MLP neurons of a small language model. Each row is named by its layer, matrix (gate and up: input weights) and neuron, and shows model dimensions 32-159. Each number is 200 + 40 x the weight over its row's rms, rounded and kept within 0 to 999. A neuron's up and down rows have the sign that makes its largest values positive.
Before each neuron's rows, "fires on" lists the tokens most often at its 100 highest values on Wikipedia text that the model never trained on.

fires on: " |", "|", "nt", "one", "ort"
L7.gate161,347,191,180,141,187,181,165,235,229,178,256,252,239,180,233,159,253,247,240,238,180,183,171,181,251,178,208,145,192,175,220,180,190,298,183,258,186,153,173,265,210,301,171,162,223,195,173,203,216,233,236,120,237,220,205,268,233,183,153,126,265,182,294,191,199,258,140,241,210,208,218,233,212,210,187,170,228,205,233,169,142,217,159,225,236,176,176,218,277,175,236,154,170,264,277,175,245,174,235,179,187,168,185,179,262,241,218,233,232,164,182,159,193,177,183,176,199,154,204,248,224,184,166,134,239,187,152,115
L7.up161,176,195,194,208,231,253,217,235,197,208,217,203,220,188,172,147,161,252,158,184,224,245,246,182,199,207,207,162,200,164,281,160,275,244,283,276,264,153,187,187,192,149,205,207,207,203,219,295,187,235,184,151,213,211,174,205,300,201,192,193,223,232,180,204,257,204,152,183,160,206,165,255,197,217,143,133,262,143,172,162,153,242,192,235,236,229,268,202,194,262,183,158,164,228,256,212,201,199,205,182,180,192,197,132,166,232,239,195,201,205,156,208,191,205,259,199,176,201,170,191,212,194,203,49,222,125,295,251

fires on: " the", " (", ".", " to"
L9.gate256,142,115,185,242,221,155,162,185,209,189,245,243,159,217,195,215,226,145,220,144,128,215,171,201,259,158,164,196,231,188,188,151,295,173,127,214,221,163,234,264,244,187,199,161,169,109,198,170,253,220,178,248,196,198,264,169,184,254,227,250,176,240,194,197,223,190,137,191,236,132,199,144,174,159,228,220,186,146,160,225,157,112,220,219,205,201,217,206,204,242,230,140,200,259,173,225,237,219,182,254,253,187,203,185,140,144,276,90,224,244,197,194,254,182,168,210,155,210,207,203,173,225,227,230,213,136,144,219
L9.up256,196,67,155,222,207,110,158,238,139,158,176,136,253,153,192,203,244,197,202,204,227,213,265,254,200,191,207,195,206,212,239,135,153,231,192,151,239,136,160,261,207,257,235,179,161,184,180,234,244,186,134,190,216,176,185,195,235,215,167,186,118,181,230,240,218,190,173,231,158,204,72,303,184,211,221,241,271,196,158,226,212,163,281,271,254,163,192,192,226,158,232,156,174,214,226,208,199,146,141,183,137,166,217,218,189,154,140,141,155,197,178,240,172,169,227,205,186,198,194,289,282,199,159,201,198,237,210,170

fires on: "\n", " |", " 0"
L9.gate632,224,228,229,273,190,170,173,187,147,216,159,140,121,191,218,221,245,269,185,164,234,256,152,196,261,267,148,122,268,258,217,179,178,190,212,210,180,234,222,164,161,178,199,166,171,178,174,198,322,202,232,252,175,181,276,217,199,186,178,225,216,173,186,187,162,284,188,270,234,157,151,233,228,202,241,189,257,187,173,158,190,212,197,178,224,195,153,245,207,180,279,123,227,230,176,275,206,126,177,207,234,212,134,222,240,178,199,191,215,173,277,267,192,238,176,220,224,211,140,142,153,164,191,175,309,210,223,250
L9.up632,156,272,178,128,196,227,289,128,258,220,193,120,219,192,128,244,203,179,191,168,164,181,246,221,195,220,199,177,162,204,158,170,226,227,188,223,213,160,218,243,205,255,273,149,214,207,260,154,185,181,96,199,227,157,201,231,226,210,250,163,199,228,197,185,191,228,184,250,111,235,216,155,165,124,216,207,229,203,232,194,165,258,187,227,227,144,99,266,234,188,183,232,183,142,218,196,215,248,238,183,204,81,234,208,156,141,208,214,194,132,150,158,155,173,259,154,256,174,166,205,159,184,143,158,201,237,213,234

fires on: ",", " the", "born", " to", " of", " at"
L9.gate593,192,140,212,199,224,261,161,219,207,190,199,188,177,200,187,189,183,280,234,217,265,180,264,138,247,160,221,227,177,186,232,183,269,241,159,178,269,173,195,234,293,205,241,232,231,216,238,135,197,191,174,188,260,260,229,152,153,180,157,235,213,253,191,189,162,193,154,135,145,183,156,212,243,304,199,234,128,197,219,229,181,199,189,205,250,249,221,209,188,282,237,286,181,180,188,200,253,220,215,214,188,199,176,206,187,197,193,149,218,284,212,204,242,138,218,284,177,215,275,189,189,180,208,185,228,253,84,189
L9.up593,168,209,182,224,222,229,205,236,188,142,211,228,195,164,150,213,189,263,218,285,208,282,235,206,112,163,271,183,185,183,215,236,286,306,259,212,169,168,145,212,197,194,189,154,214,175,227,203,269,212,68,216,163,245,187,244,188,184,209,233,220,132,256,198,182,166,114,189,207,163,187,171,227,229,204,208,192,240,132,234,226,224,267,165,230,155,200,222,159,207,277,132,224,146,149,174,175,143,214,200,172,196,168,241,257,137,161,215,212,283,241,237,167,183,192,202,276,129,227,172,261,243,198,230,202,203,269,195

fires on: " a"
L9.gate461,276,227,229,239,197,123,168,212,256,234,208,163,231,250,187,208,142,246,211,234,173,177,173,172,205,204,121,129,175,253,202,257,151,203,200,178,186,213,242,204,210,180,144,231,237,185,153,150,204,231,193,233,195,291,219,207,152,266,243,217,207,192,312,133,202,186,153,191,239,206,251,192,193,201,243,233,211,134,230,173,128,217,236,162,244,215,199,356,208,177,167,242,242,146,188,247,252,212,252,147,217,181,234,191,148,260,203,238,171,194,217,276,196,295,147,212,166,109,139,179,210,180,175,248,266,257,203,159
L9.up461,204,192,200,174,167,104,164,196,235,186,187,259,225,218,195,240,155,220,199,221,171,119,135,190,182,208,165,209,198,189,194,236,205,168,179,241,225,272,278,139,162,185,184,234,201,190,194,206,195,184,194,280,190,244,195,241,252,257,198,294,204,217,269,158,164,197,198,163,250,166,181,263,192,124,131,247,159,220,151,190,222,129,193,265,184,225,188,306,190,164,209,235,198,175,220,151,191,207,213,182,327,193,218,206,188,235,226,201,162,176,170,128,152,237,244,247,204,185,215,194,176,218,175,214,234,291,265,179

fires on: "\n", "-", " (", "|"
L7.gate581,140,205,134,220,194,252,164,186,205,178,173,252,168,138,178,188,198,212,220,139,114,219,173,232,225,228,200,213,125,159,219,196,235,226,230,228,167,176,183,188,174,152,195,213,204,127,231,229,243,254,173,221,217,280,183,204,188,103,194,196,192,306,133,124,161,220,226,187,203,197,209,231,279,157,242,219,165,147,245,175,234,236,223,196,125,197,189,161,210,206,162,177,241,199,184,270,178,233,188,133,151,216,192,190,165,212,229,167,185,270,202,197,155,210,149,189,244,170,262,218,199,156,105,231,180,234,184,202
L7.up581,186,179,209,130,143,208,211,215,260,236,215,139,241,195,222,194,249,229,181,262,215,162,143,264,231,170,183,192,165,144,148,198,185,141,241,153,239,195,144,168,211,236,190,180,121,190,202,191,206,217,224,210,194,184,165,169,186,132,207,219,261,183,296,246,254,237,192,252,160,258,283,252,215,169,219,146,165,193,208,184,180,191,198,149,164,206,202,156,200,263,164,207,213,170,277,222,132,134,221,153,187,203,143,118,218,221,196,143,278,149,191,216,180,148,115,253,222,166,198,176,256,207,176,115,229,149,158,257

fires on: " from", ","
L7.gate400,139,247,122,210,198,239,200,216,143,245,202,162,268,128,158,199,169,201,222,153,170,235,166,266,238,234,179,161,162,178,174,243,118,169,259,215,205,130,205,190,148,200,218,175,175,207,167,200,244,266,230,209,255,160,229,158,199,165,165,267,139,180,166,156,205,166,166,184,241,161,239,190,177,223,247,260,267,172,216,174,149,197,220,275,226,230,178,218,195,229,159,255,213,199,199,228,228,178,191,224,145,201,197,196,218,114,277,182,239,209,235,258,189,229,163,157,148,112,208,176,194,117,137,152,253,226,228,182
L7.up400,201,150,224,185,202,249,159,209,152,167,107,173,179,195,243,229,222,236,127,193,130,256,195,252,201,254,175,131,221,220,277,270,187,269,146,207,207,155,299,178,253,142,156,205,163,222,149,126,142,208,196,194,161,227,163,207,177,150,198,213,243,252,189,178,202,141,165,118,204,199,202,247,162,200,162,100,156,208,249,239,214,247,212,242,231,150,198,216,210,216,192,177,272,217,231,183,256,172,211,198,143,155,174,177,106,192,239,196,142,180,198,182,177,202,198,153,221,233,207,150,186,153,246,262,196,223,167,192

fires on: " (", " and", " or", " the", ",", " He"
L9.gate146,171,146,210,173,178,205,180,131,172,234,237,217,247,261,172,231,154,183,188,258,228,302,183,214,159,160,125,166,145,149,239,193,193,257,203,166,209,147,178,206,195,191,201,249,142,130,236,210,181,123,194,206,267,148,234,208,216,199,213,196,193,178,181,161,136,98,150,242,194,198,161,214,172,209,212,207,207,189,245,136,187,243,245,259,260,153,247,252,177,164,222,157,156,235,193,187,164,231,149,198,171,212,210,241,183,225,181,139,229,143,139,166,159,177,175,180,218,175,221,157,228,162,200,162,150,250,113,160
L9.up146,205,144,201,201,207,236,258,225,197,230,231,250,168,207,153,209,174,268,223,263,168,202,167,184,170,186,185,140,317,219,166,284,181,214,139,261,266,159,236,175,169,158,201,209,231,248,176,185,165,206,238,215,195,202,218,209,199,222,161,184,150,197,158,216,282,224,147,215,231,264,175,208,202,143,159,238,208,244,243,102,193,215,174,189,192,189,189,161,260,206,173,198,293,159,270,273,160,266,209,255,166,197,160,192,195,221,199,201,254,173,232,212,172,240,175,268,167,156,165,176,208,194,208,260,131,282,250,177

fires on: ".", "ing", "on", "n"
L2.gate582,190,157,212,258,152,200,205,195,159,282,225,167,230,251,195,238,115,150,244,242,154,200,188,192,188,233,224,247,161,221,223,218,159,264,230,208,170,190,154,179,124,212,203,163,153,179,129,215,241,153,152,241,208,204,192,225,242,128,172,207,150,183,264,188,145,141,185,206,192,156,134,255,214,189,181,209,173,169,227,191,156,229,234,186,231,161,161,218,211,218,125,207,191,169,191,141,180,220,144,232,236,129,280,190,190,168,230,226,179,134,221,207,165,161,209,193,177,243,190,233,276,258,228,231,145,222,161,182
L2.up582,167,117,172,175,144,217,239,215,172,163,140,282,194,146,181,172,155,207,195,232,177,179,248,270,214,260,212,188,256,196,173,145,190,173,223,189,201,191,191,174,141,202,228,138,203,193,204,242,253,178,188,190,174,189,242,191,173,152,181,195,189,156,274,167,176,211,173,241,185,116,200,245,220,202,234,177,165,180,198,194,215,218,161,210,236,220,274,198,269,228,149,191,224,210,243,157,208,206,184,320,329,205,243,146,238,212,248,130,192,161,181,146,168,126,208,133,137,293,229,237,255,203,201,229,164,150,155,192

fires on: "\n\n", "="
L2.gate99,174,208,302,169,202,174,190,276,161,196,207,220,134,159,171,149,238,266,194,215,214,158,206,147,190,231,195,229,215,186,258,204,211,173,246,157,294,206,230,223,180,192,161,179,132,155,221,182,206,193,225,214,220,252,176,181,218,132,187,188,199,157,157,116,169,181,219,198,317,247,245,195,148,231,263,269,98,185,223,245,301,182,257,169,183,230,165,181,171,184,132,229,212,192,218,205,193,212,196,248,211,113,223,192,233,191,191,208,261,174,237,132,235,149,184,157,204,166,160,252,216,125,143,274,145,213,218,254
L2.up99,255,139,290,208,162,112,245,217,260,254,211,167,162,218,183,243,182,278,236,189,134,220,270,205,195,141,143,198,197,163,234,235,147,259,224,98,212,275,230,214,139,151,202,219,191,144,202,216,262,270,182,199,133,143,264,279,180,225,149,200,210,225,145,239,152,230,221,151,200,149,150,134,246,210,241,217,197,206,211,210,298,220,263,183,148,219,174,207,147,176,182,220,240,190,162,238,217,124,119,143,267,186,204,237,190,210,260,211,201,180,207,202,254,227,224,176,225,194,171,212,188,178,213,166,175,228,193,168

fires on: " and", "s", " the", ":", "ly"
L8.gate181,135,164,173,264,192,232,238,147,234,224,197,120,245,165,164,197,136,229,214,194,213,255,232,153,153,140,272,125,296,199,218,209,151,212,241,216,213,207,216,261,208,159,205,253,256,189,230,190,177,185,125,218,184,345,194,236,213,213,173,217,155,269,241,177,232,173,292,186,221,223,201,231,234,180,182,197,216,151,216,227,241,166,184,187,204,229,195,188,192,198,195,239,161,220,144,291,217,213,240,181,174,225,205,223,172,253,167,206,209,173,208,124,224,191,228,252,169,184,218,150,279,204,143,202,186,123,217,174
L8.up181,173,180,304,150,123,146,235,318,201,239,197,191,178,167,184,216,141,195,203,179,293,227,197,223,159,238,230,197,211,199,132,197,230,190,158,204,193,241,156,224,169,225,151,189,166,256,170,156,199,204,199,173,212,231,191,150,223,184,230,213,175,174,205,202,144,230,52,169,258,180,150,188,125,151,241,183,235,248,210,153,209,199,215,227,197,201,222,260,186,211,134,204,223,133,237,205,233,195,246,175,194,139,139,263,155,180,228,212,129,167,227,210,141,161,172,200,192,232,150,210,244,175,150,254,267,212,211,198

fires on: " the", " a", " his"
L8.gate249,233,159,244,138,162,142,216,211,249,193,158,187,129,205,146,246,73,191,193,214,230,264,158,275,100,152,239,201,228,179,238,239,178,175,207,254,216,233,185,214,258,165,217,210,259,123,180,212,207,176,232,207,194,269,262,243,168,148,181,163,234,192,193,139,223,214,182,218,241,235,248,235,242,221,182,151,137,178,199,273,173,225,259,214,239,246,192,166,224,182,186,157,194,192,250,185,197,197,214,208,114,174,190,173,149,274,164,168,226,222,214,156,198,248,176,168,168,139,187,163,252,149,164,202,211,191,282,193
L8.up249,274,256,228,205,168,155,232,215,210,142,253,282,173,242,166,221,271,207,199,143,198,146,195,171,240,190,186,220,270,205,178,240,157,212,206,249,249,181,172,239,196,135,243,293,152,137,139,224,225,131,168,211,234,258,102,246,260,253,204,247,204,257,240,168,161,243,207,221,216,199,206,259,172,147,162,236,261,143,160,161,256,224,241,227,150,203,173,252,276,228,285,173,158,191,209,150,196,132,103,195,184,228,264,227,275,154,203,205,243,230,195,229,236,170,218,216,187,208,166,180,173,238,196,222,143,235,247,151

fires on: ".", " en", " w"
L10.gate341,232,249,186,260,200,180,226,236,127,261,278,215,297,189,235,181,177,201,208,155,198,234,228,243,245,120,171,187,199,222,123,135,213,242,179,243,156,268,185,239,157,213,231,207,278,279,158,195,214,158,191,234,210,234,226,120,173,200,229,183,145,154,287,189,165,249,198,125,241,140,214,237,129,202,203,177,162,246,219,166,128,222,264,234,211,218,241,153,185,223,188,214,153,138,187,243,127,229,208,222,229,198,268,181,181,207,233,166,241,187,136,207,177,205,159,172,192,214,146,211,248,215,171,207,216,188,188,210
L10.up341,178,196,250,168,129,227,257,100,235,156,187,270,218,218,143,207,182,178,212,118,190,185,272,180,180,194,188,220,220,202,171,184,187,253,211,206,167,262,186,210,199,140,228,128,168,249,218,151,143,198,252,188,179,230,242,202,214,237,273,127,196,216,259,221,155,175,224,158,256,169,187,194,242,162,181,206,173,265,255,214,127,138,217,237,212,240,241,239,200,185,193,260,155,159,254,203,196,201,223,206,244,260,231,122,247,204,176,249,153,174,157,194,259,150,154,188,205,201,250,147,259,220,172,220,196,133,212,271

fires on: "\n\n", " hold", "=", " par", " is", " ple"
L9.gate8,248,226,204,158,132,232,201,236,109,275,188,189,149,156,133,261,216,245,223,256,175,161,204,201,168,250,321,199,185,278,232,245,138,203,223,208,291,161,230,245,159,250,192,217,150,162,230,215,262,219,183,130,251,211,216,147,246,209,108,169,162,158,252,134,195,199,199,159,269,232,213,182,193,206,183,202,129,188,207,155,204,214,176,215,206,276,195,253,200,170,230,223,168,193,215,191,200,214,219,252,209,150,221,255,276,180,223,154,208,189,206,241,159,188,126,246,229,161,180,145,171,192,193,164,163,216,211,160
L9.up8,213,164,265,228,196,249,214,214,202,169,219,226,136,172,147,234,271,247,220,324,227,207,214,91,163,262,201,227,213,193,145,215,156,187,231,183,230,276,231,136,179,281,201,223,143,174,156,247,193,219,261,207,114,181,170,169,267,195,203,200,173,171,152,221,227,182,142,161,272,268,173,225,287,237,169,261,206,216,164,123,233,226,251,200,203,152,183,259,179,127,228,235,250,218,176,215,212,179,179,203,180,179,242,262,147,252,221,222,181,260,202,202,232,190,231,228,184,219,179,182,225,163,150,160,161,212,221,247

fires on: " and", "mar", "str", "ü", " the"
L8.gate468,206,248,208,197,207,157,233,247,160,247,222,231,233,191,179,221,200,192,77,178,135,256,207,191,150,195,225,283,258,169,184,227,138,215,244,219,174,181,239,162,193,151,221,216,178,172,206,166,288,206,151,184,82,233,219,233,182,193,235,300,159,258,224,128,233,160,226,241,199,243,234,247,203,190,216,216,238,237,200,187,191,228,227,255,258,223,208,162,223,206,168,196,209,175,262,300,196,202,161,187,232,220,286,169,178,221,235,144,257,179,255,198,263,181,141,237,227,197,149,153,188,221,177,294,158,196,171,236
L8.up468,185,277,264,205,208,211,255,272,236,257,210,196,144,307,134,188,247,250,208,159,209,193,171,188,173,198,213,159,219,189,220,182,197,171,215,186,230,153,159,269,168,173,214,237,234,234,182,236,249,273,128,230,137,205,179,114,238,227,209,206,252,273,189,188,176,218,200,151,208,209,246,216,236,160,249,230,233,256,173,176,231,215,232,181,217,260,273,235,191,158,108,284,223,204,204,236,164,133,240,225,212,208,205,204,253,242,138,184,241,249,211,137,159,197,233,182,189,201,164,179,215,231,236,269,189,172,187,168

fires on: ".", "l", " .", " \""
L10.gate203,194,203,179,215,204,192,233,222,188,226,213,196,179,189,201,208,237,222,185,138,192,201,151,173,183,193,140,206,194,176,188,176,240,225,204,298,243,172,192,199,242,176,189,130,224,282,169,184,209,129,236,230,206,232,172,171,221,171,263,219,210,282,203,166,188,165,227,232,154,198,222,300,173,271,175,152,278,154,207,169,233,268,156,220,198,211,181,213,332,171,145,225,243,200,190,226,179,219,233,191,161,221,197,219,122,170,140,184,215,190,216,229,214,187,164,192,183,197,227,311,225,327,117,274,221,229,230,215
L10.up203,141,140,207,192,165,180,274,213,178,222,177,195,175,266,208,214,202,163,206,196,214,158,194,126,191,223,156,189,221,244,187,211,161,200,173,117,238,231,228,259,177,220,216,197,96,180,159,163,182,145,138,147,166,266,191,227,235,214,242,188,163,248,265,237,154,162,200,296,188,148,150,189,190,192,171,218,196,160,178,267,211,187,171,218,206,183,253,195,249,145,185,255,217,140,252,234,161,248,223,163,178,185,211,171,256,157,177,230,226,161,191,216,229,266,180,214,222,265,223,253,194,166,140,226,204,184,141,259

fires on: "-", "e", "|"
L8.gate429,207,177,210,169,207,200,153,127,163,183,262,264,218,212,229,264,229,197,114,126,208,267,170,177,232,227,213,177,171,193,170,250,253,235,214,212,250,231,190,190,248,194,155,132,181,248,194,188,193,262,211,267,233,211,125,226,232,138,194,285,236,149,220,214,228,238,156,267,235,188,161,222,168,151,296,161,222,238,256,289,146,213,190,205,132,272,191,165,197,144,199,181,149,212,190,198,176,173,230,140,254,228,155,263,205,182,254,178,188,196,152,173,186,206,181,177,202,242,153,187,134,153,215,260,169,290,181,176
L8.up429,194,140,227,234,186,309,160,154,161,193,161,292,236,160,156,232,149,230,172,172,139,221,170,156,229,205,198,179,203,168,108,196,269,186,192,256,172,185,227,180,236,233,207,182,133,164,182,287,242,235,237,185,286,209,230,213,206,249,193,239,136,201,252,165,243,190,209,228,187,251,236,249,239,223,150,194,262,204,241,222,115,195,243,197,165,181,198,168,181,248,163,203,251,218,225,224,193,239,186,251,196,208,207,252,243,192,215,188,146,133,178,155,231,125,209,241,235,261,279,172,262,228,184,280,201,197,214,215

fires on: "-"
L8.gate553,231,203,193,200,202,210,138,216,165,159,200,229,184,180,215,169,195,187,245,152,201,272,202,228,215,246,160,227,234,233,202,234,250,201,198,199,213,213,275,248,223,220,224,140,125,192,233,228,302,165,190,230,183,274,228,177,235,161,162,138,153,189,270,198,170,185,151,262,174,221,187,226,204,174,291,130,221,180,219,229,250,166,225,227,180,206,278,152,161,211,178,213,229,220,270,200,172,233,200,234,167,227,196,214,149,181,179,220,206,313,128,108,205,168,201,169,162,148,193,240,269,197,198,228,223,155,189,181
L8.up553,222,236,201,194,154,310,181,200,229,278,221,215,179,158,195,227,184,180,101,253,191,151,238,93,179,201,159,220,215,190,139,221,194,177,178,197,155,252,222,213,185,131,175,225,208,179,217,253,252,185,247,164,217,248,134,205,114,180,252,205,181,152,243,205,235,105,169,180,177,182,207,217,195,120,251,252,208,147,180,132,173,139,186,225,202,197,186,266,148,239,203,269,188,153,187,179,185,157,204,173,142,221,120,129,169,160,185,184,225,125,155,215,166,96,192,233,266,222,162,186,276,203,175,293,184,189,204,147

fires on: ":", "ach", "air", "t", "ome"
L3.gate283,169,144,272,177,161,152,166,179,216,134,273,207,288,253,292,171,175,261,209,205,194,144,194,242,235,231,261,183,201,155,161,216,243,214,250,237,193,212,194,193,218,158,154,188,254,135,167,263,202,214,218,124,190,212,182,201,162,217,178,255,215,180,178,241,212,154,196,199,191,226,199,184,231,234,212,117,189,180,196,210,173,267,253,185,184,160,215,214,184,102,183,192,263,192,103,192,173,165,214,130,161,152,186,217,221,197,107,180,246,214,229,195,198,246,135,249,165,140,242,172,181,175,164,287,213,223,222,186
L3.up283,119,261,164,255,286,214,186,272,273,120,157,225,235,178,211,231,210,151,225,218,125,206,181,197,240,201,194,252,250,264,268,150,220,190,211,178,225,156,206,254,237,253,219,193,199,182,168,222,202,256,283,207,232,195,148,152,184,174,267,153,121,243,256,249,171,180,169,218,194,175,194,153,221,128,238,204,222,205,158,204,183,181,229,246,256,198,216,183,168,247,162,183,221,227,285,152,193,201,220,229,134,226,191,274,214,194,120,213,242,208,117,176,192,178,136,224,243,177,215,148,207,155,157,215,182,140,241,175

fires on: "=", " |", "|", " his", " on", "\n\n"
L9.gate240,177,217,276,139,180,191,127,201,217,207,270,215,182,169,186,199,232,211,138,182,202,215,192,167,201,234,298,187,262,209,291,198,188,259,235,184,203,181,228,229,249,205,192,233,231,185,265,250,156,190,142,158,185,203,170,225,142,135,81,271,236,246,226,173,159,213,239,193,213,189,178,224,158,183,203,204,207,246,88,165,206,220,229,211,232,242,204,187,170,109,157,185,246,245,240,230,226,167,205,213,250,188,253,221,121,218,160,135,214,207,197,234,243,198,283,250,198,165,183,211,160,168,144,180,223,172,216,159
L9.up240,238,257,275,173,195,213,237,239,148,169,258,219,179,257,212,159,197,177,198,189,246,194,217,164,153,200,165,198,199,197,162,188,173,235,192,171,205,192,199,209,188,194,205,219,224,204,203,267,244,240,182,230,190,152,233,194,255,178,156,254,250,150,238,217,189,243,186,198,169,236,210,228,195,153,163,188,275,132,126,170,142,230,163,268,201,219,207,240,247,237,187,145,169,199,220,249,188,117,284,279,200,189,248,162,264,247,226,35,207,156,190,205,265,176,206,259,154,209,198,160,228,183,219,139,262,151,194,248

fires on: ".", " his", " arr", " |", " att"
L8.gate232,202,191,247,280,160,232,274,193,183,201,199,209,167,247,188,158,210,243,280,219,180,210,194,206,284,226,240,247,191,209,165,134,178,186,112,226,291,234,227,217,209,183,209,187,185,236,178,102,212,146,240,150,200,230,190,212,189,145,169,167,196,207,164,241,203,297,150,243,255,212,236,183,159,240,257,161,211,217,241,146,265,260,191,221,187,212,250,265,246,190,246,142,175,250,168,192,185,213,227,187,220,145,182,157,232,179,153,197,213,215,249,173,167,250,147,267,275,122,181,228,257,158,222,100,213,195,176,171
L8.up232,193,169,171,226,209,173,270,280,181,225,172,228,216,176,215,199,162,238,242,191,219,227,190,211,219,210,176,173,197,205,190,151,197,182,212,207,160,196,228,240,179,198,301,211,197,184,218,209,175,175,130,201,186,141,159,146,170,251,268,123,218,162,225,205,265,206,155,165,164,152,235,228,122,106,295,184,176,181,147,161,218,187,103,209,161,183,206,182,195,112,239,141,172,179,208,186,156,213,224,222,249,178,217,216,210,225,177,214,219,208,122,159,168,189,298,185,126,186,172,195,195,178,199,112,199,79,160,192

fires on: " to", " at", " the", " ev", "lia", " cap"
L7.gate103,201,197,224,240,130,208,174,179,219,191,218,181,263,208,222,148,127,186,311,231,256,222,218,165,119,162,238,218,131,183,189,233,211,202,236,176,266,177,172,184,153,245,250,161,173,271,155,260,167,242,118,164,205,251,195,139,263,206,186,188,198,204,191,160,190,184,166,170,199,201,149,136,184,188,213,202,181,210,174,244,168,231,214,173,272,219,216,190,112,201,224,246,217,158,191,237,185,230,285,186,217,217,175,206,171,114,151,204,283,221,157,181,152,189,252,195,207,229,213,203,244,220,155,143,161,244,245,198
L7.up103,234,184,206,280,218,162,225,192,182,214,269,171,234,189,208,186,206,205,194,234,224,204,272,264,166,251,198,191,216,210,227,167,163,164,257,238,141,171,169,203,196,291,247,172,185,207,221,209,265,171,142,166,152,244,256,183,214,224,160,235,201,175,205,260,173,218,166,158,169,164,157,237,213,198,194,287,255,204,137,165,207,173,224,272,218,185,204,233,230,112,191,125,180,208,180,187,208,272,150,150,165,130,232,170,134,227,217,175,194,267,150,174,161,174,186,96,209,202,185,317,222,198,246,181,183,222,252,198

fires on: ","
L10.gate621,182,229,255,145,191,207,168,116,184,211,263,227,211,194,161,157,200,257,195,192,265,125,251,237,229,209,186,146,221,182,125,177,198,191,207,158,224,202,246,229,208,118,236,155,221,213,183,207,195,282,183,149,201,168,211,156,243,206,172,281,183,210,278,132,158,162,169,175,280,193,211,259,163,209,227,128,255,178,231,213,142,172,215,258,217,216,289,240,190,253,153,187,191,122,310,175,166,163,164,265,200,191,175,199,218,192,200,207,216,232,182,150,164,214,213,246,186,167,202,182,122,201,154,153,249,199,118,206
L10.up621,231,218,122,211,214,236,255,182,194,109,256,232,171,216,146,190,178,271,251,217,234,161,199,274,210,274,149,190,166,193,249,340,230,193,200,192,276,186,178,225,227,212,183,208,202,159,265,198,132,218,156,142,217,226,244,223,162,198,182,174,192,183,138,221,245,109,121,190,213,168,190,259,226,200,174,218,182,162,203,122,111,170,247,186,225,158,228,207,220,146,220,222,213,149,211,166,187,252,235,205,179,215,192,203,206,187,199,152,186,217,284,225,141,169,203,195,190,223,257,134,157,123,172,221,223,194,188,202

fires on: ".", ":", " to", "ed", "nai"
L3.gate197,189,125,161,229,235,134,215,182,189,187,235,240,159,218,190,196,155,192,143,178,179,241,180,110,205,190,169,243,178,184,209,153,322,273,205,203,140,252,222,171,213,227,182,214,235,108,261,197,232,218,190,173,229,215,222,231,126,233,165,216,235,197,283,213,194,242,245,160,169,190,207,149,251,229,203,257,217,227,125,254,294,241,234,272,213,259,201,112,175,209,260,168,232,182,146,191,158,196,198,205,243,166,179,175,216,153,248,251,248,237,136,209,254,200,233,182,237,271,155,165,240,241,210,167,208,236,208,227
L3.up197,135,192,173,195,245,146,217,216,229,199,228,186,127,198,192,224,225,180,194,249,173,207,219,230,106,208,167,237,136,214,144,163,161,211,177,231,187,162,201,218,280,123,245,203,129,191,182,206,214,122,172,152,214,209,176,167,256,269,205,163,223,250,241,166,176,171,182,159,203,219,145,257,205,190,256,129,250,153,217,228,208,167,216,213,216,161,242,105,219,167,226,118,180,206,226,190,167,295,246,259,196,152,204,179,183,213,157,201,181,258,197,228,271,225,208,255,184,216,160,173,202,202,279,277,183,166,169,217

fires on: "=", "ti", ")", "\n", " the", " +"
L9.gate219,187,202,168,209,257,250,161,239,181,179,170,187,183,227,228,215,209,208,214,169,125,180,181,196,123,252,209,183,169,153,192,243,234,234,157,151,239,283,227,271,156,174,208,176,155,186,245,264,164,196,187,271,214,271,263,220,213,181,160,137,180,234,233,212,121,232,197,263,186,135,205,239,194,209,226,269,143,205,226,142,210,271,236,195,242,103,158,198,173,166,226,203,168,239,211,216,210,138,188,188,134,203,147,173,214,183,144,163,162,250,269,153,207,252,192,287,196,221,247,231,200,195,188,225,283,222,216,197
L9.up219,184,247,152,172,184,208,183,271,247,166,209,182,155,259,123,240,270,229,140,245,200,281,222,154,205,243,241,147,212,238,282,186,224,233,165,186,181,141,208,211,201,176,204,126,185,226,178,146,194,192,141,216,245,247,236,196,191,151,194,220,235,210,241,156,171,208,176,236,175,169,233,213,169,252,228,203,272,209,129,188,198,205,182,171,171,210,108,170,274,282,184,235,175,148,113,194,160,251,243,234,172,207,160,170,218,202,211,210,189,190,224,237,135,187,251,221,142,214,250,191,217,78,189,190,180,301,223,208